{
  "n_layer": 13,
  "d_model": 576,
  "n_head": 14,
  "n_kv_head": 14,
  "vocab_size": 32000,
  "norm_eps": 1e-06,
  "bias": "all",
  "beta1": 0.9,
  "lr_head": 0.00539,
  "warmup_steps": 200,
  "seq_len": 2048,
  "steps": 12468,
  "dataset": "wikipedia_en"
}
MLP neurons of a small language model. Each row is named by its layer, matrix (up: input weights) and neuron, and shows model dimensions 256-351. Each number is 50 + 10 x the weight over its row's rms, rounded and kept within 0 to 99.
Before each neuron's rows, "fires in" lists the words (lower case) most often at its 100 highest values on Wikipedia text that the model never trained on.

fires in: "west", "world", "black", "wind", "sea"
L3.up537:57 41 68 55 60 73 52 42 61 39 35 58 57 42 36 42 41 36 54 54 73 51 67 60 60 61 44 47 55 45 45 53 70 54 54 54 62 36 55 53 72 34 17 39 32 47 47 55 68 50 36 63 72 53 42 59 52 55 49 41 47 42 60 46 67 45 46 39 65 45 54 47 48 50 48 36 57 49 42 55 46 57 58 54 56 52 63 56 57 49 68 33 43 52 34 58

fires in: "national", "highway", "interstate", "road"
L3.up1163:50 49 69 56 67 52 48 63 40 44 55 44 53 68 41 42 68 50 46 44 54 50 39 61 40 41 44 54 48 54 44 56 56 41 63 57 63 60 43 57 45 58 51 40 70 35 44 43 74 58 70 57 61 35 55 54 62 42 33 48 52 39 38 54 50 46 50 55 52 62 63 40 38 56 52 56 45 40 51 36 48 60 43 47 50 41 63 53 50 42 47 60 45 46 47 39

fires in: "while", "b"
L3.up1501:51 44 61 42 47 51 54 45 63 38 62 56 52 59 65 57 35 54 42 41 39 38 19 55 42 56 40 53 57 65 34 66 60 60 40 43 55 53 57 58 59 48 57 43 35 57 53 72 53 57 56 43 51 48 39 52 50 47 54 52 63 54 48 60 58 42 43 73 38 52 67 58 51 36 48 28 53 42 40 53 55 59 32 63 69 48 48 59 57 59 42 30 67 52 49 52

fires in: "as", "played", "playing", "role", "tv"
L3.up1413:56 66 42 46 46 55 35 48 46 62 48 51 30 61 52 57 45 68 42 46 55 59 49 49 36 48 53 67 36 65 42 45 39 53 51 49 59 40 49 58 48 46 60 62 52 49 44 50 64 33 68 52 38 54 48 51 52 46 50 56 48 63 41 51 46 54 42 60 58 50 35 48 51 53 32 53 42 45 30 68 34 54 38 48 51 54 57 37 49 46 60 65 60 45 66 32

fires in: "team", "group", "band", "they", "their"
L3.up771:69 57 50 66 38 56 56 74 53 42 48 39 60 42 43 37 55 47 67 51 44 56 44 55 46 50 51 48 37 54 44 42 33 51 30 58 60 50 50 31 69 66 37 47 56 50 42 63 49 65 46 71 45 52 38 69 47 52 44 58 54 44 38 64 48 61 54 49 57 47 55 41 33 56 28 50 55 60 36 51 52 72 47 39 48 64 67 65 54 54 51 57 61 36 40 39

fires in: "school", "railway", "railroad", "road", "highway", "graduated"
L3.up936:55 46 66 45 55 40 56 65 30 38 58 55 66 61 33 67 57 52 23 72 41 42 56 42 49 43 35 54 34 41 38 48 41 44 52 36 77 60 48 48 39 46 38 35 40 52 52 50 49 41 58 42 57 42 56 58 65 37 51 50 53 49 40 55 39 55 44 58 50 56 39 50 66 44 56 59 45 53 66 34 37 55 50 46 60 56 49 50 60 40 65 57 59 51 68 46

fires in: "by", "through", "without", "no", "into"
L3.up1612:43 65 33 47 36 44 37 52 58 57 64 49 47 56 61 37 56 44 58 32 36 46 49 62 57 45 29 42 44 54 37 43 71 37 46 56 60 53 38 56 47 40 55 41 64 36 49 56 42 43 30 56 56 59 40 66 55 53 35 52 46 54 61 46 46 35 67 52 43 58 53 63 40 57 40 72 52 25 52 62 34 63 32 52 40 21 75 43 46 76 51 66 45 35 42 37

fires in: "made", "make", "throw", "shooting"
L3.up189:58 48 66 44 51 55 51 47 53 49 64 33 34 56 48 52 43 43 56 45 47 47 49 75 42 46 40 43 40 55 55 54 46 53 66 43 61 50 43 36 60 56 38 29 48 69 35 55 61 51 48 59 63 57 62 44 62 55 34 51 52 66 59 75 39 50 52 34 50 45 46 52 63 50 61 58 45 60 56 44 52 76 44 36 45 60 48 53 49 58 53 32 58 51 28 55

fires in: "back", "returned", "personal", "again", "later", "possible"
L3.up162:69 52 51 54 58 46 54 45 44 50 51 62 65 49 39 55 49 41 41 41 44 61 44 46 65 35 34 43 40 59 11 54 59 53 46 52 57 44 48 60 49 64 67 49 60 44 63 38 44 53 59 61 53 70 48 77 48 55 48 55 62 45 45 48 48 40 47 55 40 54 57 61 47 44 38 63 57 57 62 62 49 40 60 41 54 74 40 32 34 84 58 57 50 64 64 65